Weights of a small transformer language model.
Size: 8 layers, width 768, 8 heads of 96 (4 for keys and values).
Architecture: RMSNorm before each block, rotary positions, biases, untied embeddings.
Training: a variant of Muon for these matrices, 1179M tokens.
MLP neurons of a small language model. Each row is named by its layer, matrix (gate and up: input weights) and neuron, and shows model dimensions 496-687. Each number is 128 + 32 x the weight over its row's rms, rounded and kept within 0 to 255. Numbers have three digits each. A neuron's up and down rows have the sign that makes its largest values positive.
After each neuron's rows, "fires on" lists the tokens most often at its 100 highest values on Wikipedia text that the model never trained on.

L4.gate48:161179149172157152085132127160174138139176153112102143144111158148118190131102136100109147089166148153126075167162145193148111143134103156176132107127103147182126102094079131126042121119099094120103126139118068172137115152125152163173126124155150065068127118113144139171119127183103126109114131179176147123105141212132179136141072153137086131118110101155081125153139136078114121091129176093120182090125098092071106119113158099151180076148136143136120134085140097127095179127122151181143152134129092113128110151064110123056153170108168189158161151137177131151113111185103161135
L4.up48:143098158124110155138119139124122131096105195063120109127160169088147128078129155170145163168176163142121168131103100161081134098112110107058113151138152122090172169133098109113130151131062143136146130107186103164107166076177113085134188081066150207141065113154154103100125111150067061134194163153179160114130073099123119093139096153110167125118144090173180105175084100077155082159116125187197129196133093184069178083173116136137137141119130153118227071124117077116113117155127085094112140057101180139077094127140105121136107133092141136237144114136115184100113135147126154063
fires on: " |  |  |", "-", " Marine", " |  | ", " |  | −", " |  |  |  |"

L4.gate632:113109087069099121122083110121101159133121109159111120165126087152154130147120099088153112137092180192177151127121097080176121114098102123159134137160111087143073068099102147163116108129143144129073145115151108100148170114096139101139032097188112132114134131089134122073144114131097138113114083118113158087136167123125062172108155142066157110121169102146128126102090086134133111096156131166126114084113127119101123151115171119112162101078152104181135100142139160096143138136117127140147119120140156153140174195109112064144087032110149150092184175103129116084146174102105208092
L4.up632:143093117131155112134111081114182135124106161102064076134136171148153157134149199157103134168129124128090214123105148133148116138150177138112097166170111130135132126160116069137121055120146106075090148101131115147124125105094162105147139112121179094082116114109182131131119093083121153134119157109157142144119134101145127126186098147142119135136174212139145136152094158136113144152106116145160101039137102105094142143090156102055159102100111137109098094155101147089113146082116135106141152133093139015091148165105102142139112144096097133152157132131105077107134111071081136184
fires on: "\"", ".", "==", ",\"", "v"

L4.gate1032:113116126103099125158163146141139165113147138152077116057121091078147088129140139093121121119073094137089151119143132136121202086138101140077137142139122152119092177131149182164005148078090146077093126137054107057058121116161114127140128105158113071079106139173123131149111093133145118094156125153100174109111097092062161115069106072122108133122105116142110159107146138104088148116148161171076114071103083131122144162145133176097126127134110133092169175105117103093116118105078140121181136082155120136146157138138132118101120078107127141118143156168124079094134135157149085095
L4.up1032:129134099168112103106197159144133132129140169143116113143108140103139136172148120092170140140099104098155123127059112151129094140151107102065095093101097053125035147126171101127163084123176079133121080128120132163123134166176158121075156142125149121092116132132163147087159116155104156125155098123140139119131112053105158138123050098095167088093060117130110109131198144095086107136071144158143143167109108081192154127080074173153142087083181158144109100147101175156115131097155190094115203106136167142181154083110055152133120156170093179121154143133093115132179169173189135106
fires on: "\n", "-", "c", "\n\n"

L4.gate1335:187145151165112159119118133078153199154078131124118169213154062166090110096144129132107140108068159130128155156095102125168141101142168143071123067116175128178129153142089078154097124086100118100140157119163122164118150095148129127123206162107072060114101150128175145134133148141118191086175153137104157155186131086101130119133146107152156118133121093132085151107089131093140138105165125117114097139160111132099129125141164084151112079129100101151139169132091149132156109143125152146162161056152113098081140138171213104099106185086148141096140128075124118050162109071143080085
L4.up1335:159141180141159171158158103113109133109122102158041117122112093151103143126128098099154146068160108130113162172097145193107106174063169119102116111117078168147100162154166110114170099103137110139113143153167145175104163149101143158131175166151173119164130162129143180110102148125154120122127166117127131126116154133137130171149133124108060067101158179158183130136109073114126095116149119113145047125173099116089107100096150125076198124101131049147130165201127148089162103120119127111148116102208101118077164126121173120111118141075118114120144085105177138125088131138140056110
fires on: "1", " | ", " ex", " |", " dis"

L4.gate358:077111167160170093123062158154112100122131104156109041119124142122091083105146171082188136105095109096155116127154133114136121092159148170159098136131101095130141154160176167108164185153110142151086131096088144121125103124162109126192149152126181163143078154116092096103111139157133119190112158105126104131101111095098152112100065120076184112122151139105122177112161125082172099101107090101084102140147171142088093187137160182115192122144081149160140076152144133103105100079194112129138091095082115091195126190169138126132121134143177076083148121098100106143134185109147147138
L4.up358:166238160118126141133142113151059130147118096119150126123123121115116137190145124111117131122146114141113105148083136150208113096151078157062129093187158140103111131167175165136173119069136157167134139159094068143128143164128112136154179140119170157099149131124146173123135110137152112105153128072133104107115134135090057117118085098081141183125129065143181160161096116137105103171147137103133166094089156111123126099130130118206112167168123125109077105125135112155073192092129084123190113050137162052140176124133185112177109124137101125136107105190159113105160157144130117158
fires on: ") as", "==", "\n\n", " der", " as", "\n"

L4.gate963:099137135166135157165136165111188191086176097131120110145122124098124119128123092124167120129079087106167203119121158167141121110108176090137149138140135134116130143098183155146069142095178089147145108125184136179192104174118152095132075171118109044117064147093128182125169120151093137152118112091064107147116117167149114137140063129129087193122118102123081110109088169068099112162142128129128104131094130053135116201182124120118096099115142082146153127117111116082191205074100120128129117145088149113182159180133180131140085127145112099156166103171118158084071105134144124103
L4.up963:136134089197150111165167176124154154200151099164117124107121120111128148156102133121172114127125119076100146111138167093076075162068130128168146145138120117159113137130154195112131138078163094132128107117188103087150069100176118136089191139164106154139055106120159167137100100139079146157087201101149155197164144129127114096092075142108092125107150112159091133115165132130102211150159089149106162139122163101115128128183197188147164139131144101147156148138141094111143137121117079127187197186122123130115153171094149102173138170120140110159172153127170131090106163124111181105
fires on: " and", ", and", " or", ",", "/"

L4.gate904:151108136066187154101141131122078143152096126174112144174135173093106148135141134085144133119125173136176087151117161179095130066141118103154117204111145194186093162140113116154137138121111147120154181188126098165152112124163114168157148086123148138161143146084188169190151094115188164147178129157178061102119133134118116104084189164120106130138121156129111146160102117120135132111134119125147119098134120142115082100129117083109222105112107156195166118078137143123120110195134152119088117133156127137058098113111181107128197114124117158105131125121150109157130058115099142168
L4.up904:094142129120122146134123107151094140065131072158071165132145099123130138143130045124095159111043099074109107081175087134112139137146176127078138113135099096123108165166075103121132164129128103131147141099115146111107118145201142112101078099104094146112124114132139134076146151088160123101094113149114095073118102117162091109118134101136206101167160139105168170132096140123149114090112142194126098092141096123188102121106103159163134152162078134156193104141141126165141132127182145062135146162116113147191135135149089115182139127096153113106188151100130171060140120125159177088
fires on: ".", "\".", "\"", " while"

L4.gate607:132105072130121161100161166116126164079114094103101171183083136103127152167134127135157142076152085108166148169101162167118089106097134152143124101110054106110130139110060118150092098094080142148154118094059082153093142113100117165151124170074135112099121116095127113138191147095133134140183204114133104161116108188106158120147110175089101129143123156087124163080153165109138129172134145080163164148116119113124226129126098138199125131163144139091109102145061066125123125157100091150114124132134085136090137041093065140104128127122139142154182126174046139104145146174141052121
L4.up607:164183115183143101147131151128148100108122153092126120084134158115155141126119129140131155137086139142134145084148147129149110119132156137149081153091165083101144119147136088159106134098110150181105107113117137149143108141131158149091132123154161179141138115093140133158183107088124087134123051121068088157095112114082182179151148174174156143089194081140173146146131172083146136145113077156122076128182148131145150160161120085154133147171152062158105154130163102157135141092094171100140078149143084139138081133175130104141168089097162110149078157101097099119140121100136148115
fires on: ".", ", ", ").", "ale", "ung", " "

L4.gate1546:184106159120110124142105162126090141166127133107193168139092070145094077114093103139125121174125110131185150116165081126079144122136089093164074179114155125168134130181146141108123109096126158187120118101118044103123192131114154102146139111156169122119148146076076160142153057135131102185086116131165141170165131092084121173133123106137092111130107169155121101118157126099201103089127105118118091131159125136044136151154111205083181139113157136171153156112141087129128075139058147124137167100101117105158121151079202151143189141137116107147096148134091179105130156175081140123
L4.up1546:111136101084086165116122146106128059135183170142123127083099159107065178158067070190159155209171129083128130061087112144084110143110131068174124178154199101135084127106150132173089118094140098141147120150135100126120132149122106141050174172107149048117170113156087140183080050107123145124082082114116149131159095134144115146183110153115124135126172097171167119096115076076110125133153148092158133177137185121113157152087184104153149151113083134141116116114082106123116118157117123099119058115114142118119154123165120122122111088072122099172199109137098146109112155091092064217
fires on: "\n\n", " | ", "\n"

L4.gate107:124077097121141107115182063187126175160200178153128140162145133151072202115170162088147161190143169124135138107191099099116100078140196086117088080137100178120142214162114121123112114077142127117126104059156110202142104115105120114080099141106144174080100105121066086141136095083141183099069115120178077165161158141111111075105172129158113090141178100105103050095125128079091159074133125203172141124135101110110130155098140169173091156128099145117119068142137084146116129123170114144134151122114139142149141102132136174138164103157139073149121168099144147181091176122140152159
L4.up107:143143112145124124079122147148099138157137108143124121110088065145138169074134090094146125204206157079185106154120104149126105127161142123106107169062154170143134100215099140148171115108212129119091093137095134114108099124110147186124167115117178096115155121064131133139103113139155113150117113148174102177144138116083152124085217153120127139160116152090119155124182107150049127109066118158154162121094146124149123190128074131144125104101136147149089000143102055064173113121161161139168109127163127203116184121099120094123188122194131189132147105085132088117164120135144135118
fires on: ".", ", with", " with"

L4.gate355:167130142097099141106197143142137058078105131144159144132122104100137076213105110107181126131092170120172067169051134134181172152163137095165101076101086132164084112183115145110127137120058145122092113104119145129035142151114155105159125117163107148139054104135135127088147081124037134091162117194136128088081134141082089111140123163150157065094171068121119169083142160091118149078138066112137122120121156071126130123093181142112082119125137104117121074142137133139055131145140138081102145179065119106158180096158107145134097096162205093091116128111176139099181153170158132086
L4.up355:112160158136095166095117187134125167153148151106099217093174131108146120152088111160164133144171169160117156090059083088105118100120141114116029161125142117118143106121132091178115113114123093109091127126115110157046083098147142128156108161128175107091116137129096090100100218149107117107117092135120076083141120119123089151194129149154115112125134119136192175148108122164135073142172149192143087113116131117140132128134100084166150123162134146093062119163161109148081078142148119106094158089179092131130195079151108146035095139146111191107167150137095081189141168119134120054
fires on: " ", ":", "==", ": "

L4.gate1606:119133130123135127114109133135129116092114179160104157159157093155138236120113082109098106067129127129135158102116120164083110093099085094094101089132116100123093107112133161158130050106099164091138123148139103166132158172128136173144103192173120060096128141135210109121139106144121185145128174090116115113086086124140145141156094099149157051132111149144101114104097184147153146129169168090183120117085146105146116157139058140102184139155159090132112119125156192105199100068127122118179127103135102154072163150100127091135112105138099124100104213101134142109153185159149095148
L4.up1606:095131131146154094117107128144117077148076158091162088133085149130106114083147137113122126121209132133130132107087105130187111097023175187092147109118078122071161113160160135137109142126110146072166115132150128133068097114089132137084161135108110127145092118146183136099085134142123144125166153116118125135137115142143133152145100099160176082155115165102162194127146061138126060167134109121189114115092140153125107169099102139127205091099142068132164151141077119113207141140116112114130148102139172131056148162119171187114111132142142110079125101107151099202164138136101095119
fires on: "\n\n", ").", " under the"

L4.gate141:161130087127125158114130081102113170119123086064077139113067152172125143101141083217130104105130169128115148138159075161154138103191095139142131084094122111146130156155148141108101193142128163111118143099143132117173105138112123172154208166143111198160159119132151116136082107189144142159160112122078106103131131146111160094112133105153171176193121151126098128109135134170128188164149140100110103121078130091122172100129114119049107194123125098136178131128147140140158076107136155069089171131157178104057174140071147138109097108141098079149154145124080148184062162112116173155
L4.up141:102076124150105074133115131127089145124094103113221137145086113138101148154146150136113122116083103106123111093155184154118148138111110109160143121124080129135124086167146085090118094098132149162129093150157151158116100065100146115080099117096129136118076154153166096094141127077103134164130135107111052117093118114155111121131086128113145171152145138089118150105071144149109114120108211098149138096101099149153138152164188132134159126109104106119122069090151085113164156091127109072117143150102193089162144103167110128137125159132088151124159093140183114074065096140120153146
fires on: " at the", "\n\n", " League", "ir", " on the", " to the"

L4.gate81:187126080105098091171158117090165102150140091107086119130159176101180166094090144082212199157112129134124110153051098093127122129125125150165136147108174137124134130101154098134124116117142091148111103198144088087191049068110178089130110047140201076106166150097116096186136117108093150108089083161074113151153147078166057121140103198179130086120068064125099107125120149146064175105123147062122089140161087103104150134140136111073100141120167210157119158176119139133150097100077135113111166110152138125126129161071109141177110136112106094065100105095164115094165133149121170142
L4.up81:100088165150143148133122088118159126112147152127064149083055119186124109148156161161146135158136143144135068168139166172105177161140153155115097103060063147133097115123038133104111127157127124138145078097096165068170187107115174076132126163133128121122122091205094128142095124085111107196144120150116140164086101135142122088089139105193106140088159137086176125110119092164096109137078161074136211078145110099116103142124115148112203135066113147118109142076066104170163136063152129119153127141138141104079159148150090134135152133118126122176097152102173134159163098116082109123
fires on: " |  |", ".", "\n\n", " to"

L4.gate828:116129146182124135158125177087086172152135122135109127120111082116098171124100134177142133131107101181151186130129102128093153112196087139098091101128090116130111096230104174176068131159099139114027083105166108147173168156129180074122110096121159117081132207138137070174113172129132137058126147127092110131101095094127104156041135130170128132200094143093088167145084192120138123199128141184175136173126096139148101101099129104151128055146141116147111118127135120129139125161134184100152184113121116137099131154132096055134167158150178065093112141106133154150123158129143137128
L4.up828:087142132132147121158112115186172122096082088110150153099145142141172110121082064177156109102120153170116161181110185096128108082128140178196109152132109114114138143130115124123137140170101101171117124105148099150185134095124163100094086134156120108106144115063113093075191168124121071160114068139100077154081165136131152118131069157060077102165149142072132106096161105134124140120118076112103118190163117159147110091151085177117112156106170128123107105081116173089159104099110145122128117095203111138156137089105127120138152136133158170140134150153130140128153161121113162116
fires on: ", ", " [", "-S", " M."

L4.gate1626:140134143145096118147103112130110172138158095125116147153156187117145102101110158114077129157115140147125101144092115150146126081142134166127081093195126130177125148132109168145114109094092156102068069090125140109100128182108141121109118144161085071152106150070133111094140167120108117179153130100128096107089135088147151122081119135117167115137099131100096123146133133161147152100100177133153134138126105146168089130117123224133100151125113078132129125116098072183112108081161110121129111144101178145137143084083137153128129140178168100126152138076116093133086194133133127093
L4.up1626:075133147107158126160134145106128095165110163176121151186113117095023103133109183109108114169164126091111118120193113149137107114096096082125121197100154154124118141144109071157149161154123106081132170106138140103129110095147124119081143121134123207158104115102099156147157134144186139110093134091174130116137124117072139111181104171141160134148121171173194130195116106137127149208132128125140103147152138143156120051126174154198142116128106144109119108188139118110136138142142101159103109086147163170171141098156112116154145097093100105146142134113120093192143155094152198173
fires on: "\n", "."

L4.gate153:116144090128144098152087152121113113105167090147126108141139150136120096106132116175131151127164138164128144153155116129133137091062123131125129152136167139092109152134096134113167152150129156136159122124148054115159187103163166063106102083104083174146122140104100122116182130069115085165108199136151087120151129133150113129117098112133131109154166134151145123205107176164120178097065144115137110141064163106117129191162163107146129115100154181196149060088135113107131136140132131167075109053163063180141116153177087114161168103186113113142134117123142130098109093159086183132
L4.up153:144129139124108080152109170156169178097104122152087127146180064168152105143151180103126173160144052139132112153116171138123153152166185130098123209151128151088172108131097123112143168079162095122142052100131140169098136119100102169116136065137111181173080157115085117197180177152145125125105147158111152101075143126127155135148185088170111065095085148140137108152099118120103129092153089122173101106068122125107175165057106123100092116160143231116177115108101085126124093104175086087159108100067112159124146148143146131127061017162112128155161137151147203064127151076121163166
fires on: ".", "\""

L4.gate1541:145147070172067163066209097102155138120151159162075143107118095128152177083161176116092140136189127125115116121130178146096166085141162120146113098148141132128119210151131160105037071171130160127103141161144118102169149131105066128004152115109154121115139076111114119099086089129159093157145089091095073155131141118111115089150138150126089150150115140088116165133168113121103133094124177098143140147161131136149090155111079143166089078081143107090123081134127097148162110161139125093127128129116139082133136116101125178122111161156168139115151110090154112201146101123134150124
L4.up1541:165180087110083166073118157155134090147116151184120093086081136128140122082131140080135124132158118096143060170103074096099064099108175141172089134095175081127112110085104140116173095144102167117105085082166128108087131146146161136109150193114093093136129103099127059079171145107093160126149135110108151123104069140124136066141126152121131124138142187049157078123125070069098166072103099219051144163175060123145132172077072120113171169089094114102126159118160114149081083126116090087172139091129122081109160104114128130117163184144136072204146142116147107135115118120140090086
fires on: "–", " and", "w", "0", " or", "1"

L4.gate1419:147123144101137140126124136176143130095185119110091167112094097109052160129131114053126127140169131144124150187125094109176155142167129086150105103084115112159097116100186130109106139144132154079089100069195139180109053075133093187132098141138080125117181079094158136115147128179148161121176143100134164093101035097178159131111131130082141166162135130100157130159147125070158116153117159115120113151161070073134122140052123131078156065152123081106095159095167144171102184141072074160118150102099157113155161100131100138151167106103079051129153133123161113123136151111113119108
L4.up1419:184135234079155105128113167113115160160127103120122145099119202156159090122102112155143147093120122188197068134106159131061098169168120098103176190170165078106168181126102173098131105169121152153097122086139128094081107142124178101103084072116148104126072130195120127154167097087014104127110098109068058143142098113158116119182100160115084145097189159139162148097118138107159088180154093096160112109169172101097106141101139189160172107149147096081196087131158100090097111127108076126113076106100122132093158149119118151132125060124188169153137170141160148096146091113136050134
fires on: ", ", " ", "-"

L4.gate1087:127159094126100165059121055093109119108097148143106084201116106179067138164154189136146169123095101061102102156207121172113089055158134171139087124138114164168109128130122128106131137104191088118154176121133107164119129097125126065123179127109116195119120091177119141129135118123132127104121130176126144116161158127118163079118116172132089106126171144086135093136118129103071138133137113145101126058091157107140122081168154102126165144096189124182077137115112106112149137131143163168087128102148143141160125089107136222077132152088124138127158163096099104125120097111116141231
L4.up1087:092197127153123177155121111160137113124184171166185084146078133170175110113119128106074104085127156096150126123082034136133155150065132120151139120120068115137141216087128116154130091148125162156122141112105130207156179134115124064106134141158167138153120095136106127087122128135139159133091129111155054134122129123149116129117169109168101108132197082087178117140104136089081105159097121153110096082160130091159163138134148126162124144056158107218090112127152164129110131112094110040082132131087073129188141143124050163087139142042093142138142155126088166142088101138133132172
fires on: " | ", " g", " o", " in", "1", " on the"

L4.gate1355:144084167144117105124131107110120111133133117185134107161154094053095100129132109196164144163133104091115104128135130081179097169144089177108176108105185152137090139147172117127177173127178154167156153107109151166087083055145133140093132147148137086116054108078123162138162181161088125146094135148119061148120159114142178164167143105130129084129103166117100114178149092163111132045117099173141086156147133070138085195134118165138140126130129103081138133086102129115106147160177138145142146135158145194132181138091066191148161184107178134118150159112149109144112162137165066078
L4.up1355:146165133118097146140120190091111103143159053140132126136141128113105086136220137178126155128136111120059062114147175111105113091169096132176145135134137160139105122106135120109150119135162145177127214138139139102128071133163168112131155161170129087147058134128132182176151113095098128143148209155074142154109145181098134116102129115143105102139095130102131144128108167106119179122178049117141111139148094185097154152105156151192164117148187105089155119144131090097116160150140224121133121133094129187137115126124131168103130105116197140118183146105131123121049144116133128112
fires on: " and", " or", ", and", " both", "iv", ","

L4.gate1520:158122161137091104147107112162125138120215188123128099163091099109151121184121130077146107122137162174200116155108111133125115159114132158184161126173122097110103181088142108151137095089093093133125174144113113148127113141144088132132149155145072120089130133122172134127164147096175136119134106102152146117076128156069065121114074124148231057141152120135178122118109125105196121118123099142144120123127157143132154203193130133112125083052149136115083087191085104110076091123172137073086134157165137149127103167199152085142132080093178177145163128130120133122130184179101105141
L4.up1520:146106089117191113166078159141094130128125132150115122114069147129115230145128121165114086126086092102142120094115087156194146084147104133109130140196081128137085200127145080109137108149124142159121131145123140127155114145114109143156152133157123158121144169149191180062155126076051105170142135125079112158064121117111140135106163096104124212157093103104156146144114127112193149138131177138166114102116142120146124157161106181091099090169109160125116083079076144117120127135135103039123098178116179173207168108169109106114142153075140146183104191163145142142149139122135093137
fires on: "\n", "-", ",", "- B"

L4.gate31:145133126110130125104179139099171094129143180160090092132130061072110168162140124133178111093128108102161070127127086150162102179114152079115134109154116141169099113106168154143084096111122168140149148168146127142152127138117051112116173112111114060103132154061100141111179105093152159138161199143113149162081106147150154113121100092106162147137131111152094156139104086147125155194113109128084163105149155117087139096028098129165147143158112163141124148202128119138102184122106106137120107191155096134124117092045141138125139133101092086122131139142179157141115089165097112117
L4.up31:149109142163161104139147089153084130144105103123133116129172087109149092175122124134150128094113113175195079129121157133121148113210139112118160088098171121173084076089168146126077113105095148106109088149129147116152093145100168155158131141127111142157154116139166128110138150101128125155120132148115170140169117169178167124097148168104113067123154127180162184161189138148139111165101149164159127128117124125107074194096110102086161179102091124117038147125135081068158169127159162113110082135167186093146161098172144176182168134141044101189111103105124156082133094155099110180
fires on: " Pl", " pl", "pl", "l", " Comp", " Val"

L4.gate1773:148154111136123129159146140108182132180168098159189129107069107146118144151142071109098098157140147110080174139109119151185149129153150148102176116130123135132104095131134118042079164176142106088147098157198068077115161135104163129183075123076142138123129124127091129082168173174127091098129110086109114117129076093131149172078180054133097078139142148194124181097132155153164169140150130119190163105164095171121136113130109159171135086135127101151172092142071147095146091092085171104109178143168081171163113150128128172179089179158125167122142169091129103168137155172128120103
L4.up1773:124135068152129165131086134204125173149133175157142134171125102157096118175104151123146116124130123111119149090153161161108116125112132157120124116069157160164099118131152113113130167135120102171112175170144113104058119136088116096143125075126125133134140144177211136125105165104201159102161103114144133151087130170093132165151156144122176089119079141123180102125144117085180136083090062087113188117149121131150077122142079077083101100136130076083123173105055123095165127143124140158116134114156138079167134082145089118151070164076152095156143130105104130140161064149147102105
fires on: " | ", " John", "r", ", John", " my", "th"

L4.gate1508:104122085149167179152113144137121073069146104126090132121157104120140149193133143117161142082115117174158154137148131104118058125146123139189104070127147137157150138129087127160062124171114065092165138079138080106122059117150119076117137191170077175148127117120096109115143134116119187174107108134064103183139103204166100113163109146150158112108195106135149121170190133196097126129157157148109096124122094129156128183131128145161151161132167167090188126109124117154150143145142139088105172151159135123152097152166112127116116106171175176157135089128104133142102196170117136124
L4.up1508:136125134052144206133109158115092159057092168100100125098121077158136099181144146130079182110147097132147129190122186115070169144143185127069117099116151177096118088161115142109141146121091123068167119171091117089128079155115105056086197169134184140195122104090125070067116110100145142142107079105128151109173163154169127130123122174167140083103131183093135148103115121124125140056139138144135086147118091176095071133140131139173100126069100165064121075120069136142126078086120094078118133162111127039114170199161150151183116135167103104178156170193145130140108093179097160154
fires on: " and", ",", "ing and", " or", "ation and", "y and"

L4.gate1837:091128152097154183097140058130132127124163099116131131074095164195147109130173136139136137155109175142036127121067069114081131151151201113155092111158153094136118103121086095169147117111116149103088146107139104120162119077131094170086100092144162140095124115140166154119160128131132121116128127142108123155103095103078143047101135157084129167093143126134098071125141128074153204158190127121117150124119041122107153137157117095112183107103090138176100103149110114108101169209097109122112094131131149128136214099077095108125154100100102205174119101090101076225091089173087161167
L4.up1837:122155107115206128096128162174156144164110160118116179097155170092157155115102166165138114176064144181112175066076138105104172111169099120076094170142049158095076154085153131139165103165104077121126164126193098114117095198152148134140155128143157159049118137117110150167137091195073176144153172133108175122104115111080167089117103121096117117175135110071159093156156114114164167122132091118166083088188070091094125095118124098131124155086146149129122100077161186150163131094114074101058172105101127151133204137111067096141110045166116131096167156121128069171112112107149146158
fires on: "| ", ": ", "; ", " January ", " ", " in "

L4.gate1374:115160133166171105182180140092170109118105087103111229081113101106124121112137108139154077093122084137099137175133108089138138127169107095090145105096159073117073148145147126125127137163151114115120142112107140104153152156105144103072050129134126160128152158186152166129151124065133118132102156055157142141136098176110136215092123121115110174127141148172138136101135126101150161135094136108099117118130149095161098126062118121080141095158102096139172116123181151095112128081140084084178113089072103133139137159086175126100124146040145131127180135179085120130121092163113131109
L4.up1374:242094128129148167078095152182075120126117085201084142111158077101107094152126116132089168178106122156161107169094130099098163177088127167130107145129116150148103139114126177106174091181075160142167115191082113122120182106076146199076108156116068116112136163173115110115107132153144079139106100171174087133075125103086109117076121088147138157125147113127135083111106096149121139139151135095105155086105151102170146136140131133097074056121123084071117183055106137124123154151147106177157121144094196149114174137136142168131177203155076178118101156093076190132102148089122145137
fires on: " that", "r", "m"

L4.gate461:105093081163126179168163144084136096116115112071062127079131148149155117114131151072118174151156175100113187098201164062122149103172169143132037182091150068156102193129101156133169132111100151106142145209144092124125161169132128152125105126147201114149132114097132169145164154108118125120139108104103144153097116139130163061182105063148155113144162112103103087100115094166125172140078073149152112157140139101111161092169122162077124170123131145061166168161160185133167125102155078109140104085160119145088122115150136122188143107099058126186149145117111103109101090185101123128
L4.up461:144096067130148121130101110132151095098156084117099157085120112132114141153095119069174122109137124093100118130175162081145122106130116129166080154103092072142104124121032088189106117107093160087129129091124142170148141132116075100043130061135142143137083086166137107093147103158152166172092068195130076195122127085074105100123098113196113140126123121126162121094167085116137103116067128105100165105168052179133132157140161131140194146140125166138108109171099156130185166165162124140121158109060086097106138151119152094140112106139117113164087116163120097175061103169100093072
fires on: ".", "\n\n", " F.", " D.", " C."

L4.gate1563:108105082092129113134073163067099105153127160146135116117124084136124143142106179051173079143073097112134142154061171089187175100160142134083093108084104073129161134166163073105179108080163092119056149138205078191122159131128109138169116149084108114179119125129134130130209149156129078138145118077121134144086176129055101146089113154152191127108123148176130128172175035166108081156126130110125154143159140188145090161157090108127183118080107124128141129082165135110130216134100152111157071112116174149120143111136103152124120043095151148143115176076110131164106064120091109096
L4.up1563:141150146107155181090197147108077130083082132095127088134194087172155115095097145167122151101175119134091169088188182114130121114135111130137101157199160123139117159123102139139172165105173158095119126086101122092170154105132095201079172169121135176103174095101150122176081190105126125091110123097139147143135170127134149145114135126133124192164127127135168112141161086145158149106117143103109123112109102134112161078111165126141170138095162146112106077141104106157086135172231070110161120136142125153100130127119115150195086138122120104148071203097152093121111147105111133076
fires on: "\n", "\n\n", ":", " |", " two"

L4.gate1240:130194081094094061140123089113075132136084118147142157158104090138163178153094050107160103153141112074149124178102123130144163144087072144138152087102099133133059198143152082122087106078195132118148110128148096095142169147140137134154102182104102116141120096151143113108144145175142132132143166119173107140147076151154113136174121127091201105118060140064154051144071140198125146082204156167075085072096110095157116116102192155164081072143132047117113123062131152139102085175126080111094158172161127098147109145159165139085104111131124169119145166151162130139087149137163058114
L4.up1240:093181126161076150074156186095126143121139113123120121150165166126098116129090103111148101113139087094135082122101099139102125073082116178076142100155082136172160117126108153090083134172148140097120118126159056159121123110142135121187197154182108191126113110124139140131097113146135125148039147099097175187107107146163114119171182179106161031188086128100136050151115162064087148176172181099106089171168111080143154157114135136133128174112106091103176170065100163191190088106149154118144090139155133138110134122081114201093153102130201102189162099113141190129167184107111107113
fires on: " and", ",", " &", " for", " or", "ase"

L4.gate1416:127125132107083185066136172139152126145132142172118153102153143138118204134139152174133125112136136174105176135161146148150165132119158103130107139149150120087147190185087128130130122145146126078173143090219144124173062108091162113155119114154162135086156151136104099144115104156173111138111130080114112134150134128136108152126071132153132141114177131118129042057151148065139142129139145169118107136121135117119094140104118130119112125089099171117152135140139112107156103083144145168110113102121144104121117164166095112136127102199122079077085126120195152118095132119158068129
L4.up1416:132127137157164145140127147175149107141080141113167164108121169073132136084162122130137150134115177172129119143191134078090105136165120093118123174140131107087098130162133089208117119117190175205101047121127158121132135103169137153062221099148127135116179126084140106159157117166079112113140108104115153088099076102103082156130099117101139127154117154135135149117102147164117151087099138113115167150067130084099201181127092112071200094143158142147117082113180122064133128111090153160165130099146119116154136147130115114180180090130133140131148110078172110067121129146146136074
fires on: ", and", " and", "\n", " and a", ") and", " and "

L4.gate721:156097088126042086129172091144096206200136102110138103162126097156134094114109135086137201114140138180076143098117161122143163096159093084117120040196132141199166142180144143163136162122125093156135193159130132115090131086124094159080087150134106089156144088107069133145184158150095134192206103113090205164146115147111113150161084160169126140120114095082193159078133172109106200115136095082160101142136090117152090119064204136188108117132144152167163141090080121153191140173080134154173153125125129135161160141119125086181076073109130111128161116144153133142135105100170138175
L4.up721:090162136118065131102133088184140105155155144132095126152102124098176089135175126102137137196142108125126161076141152138095166118157125075204098149160116185131147128123086085148143083179119184115110116039180189117107111131094111149149121114088139082103127144082149104224094194153086172086216144195138096086085207147125169107204131115147112132189167155123183129114127109140120137118149144088071086116099177201145162098135124145180124129116104162055137124098077110049118136113150149135168159158109135095148145087123145134162059167114098040117080149088139058144146085114134133197
fires on: "\n", "\n\n", " much"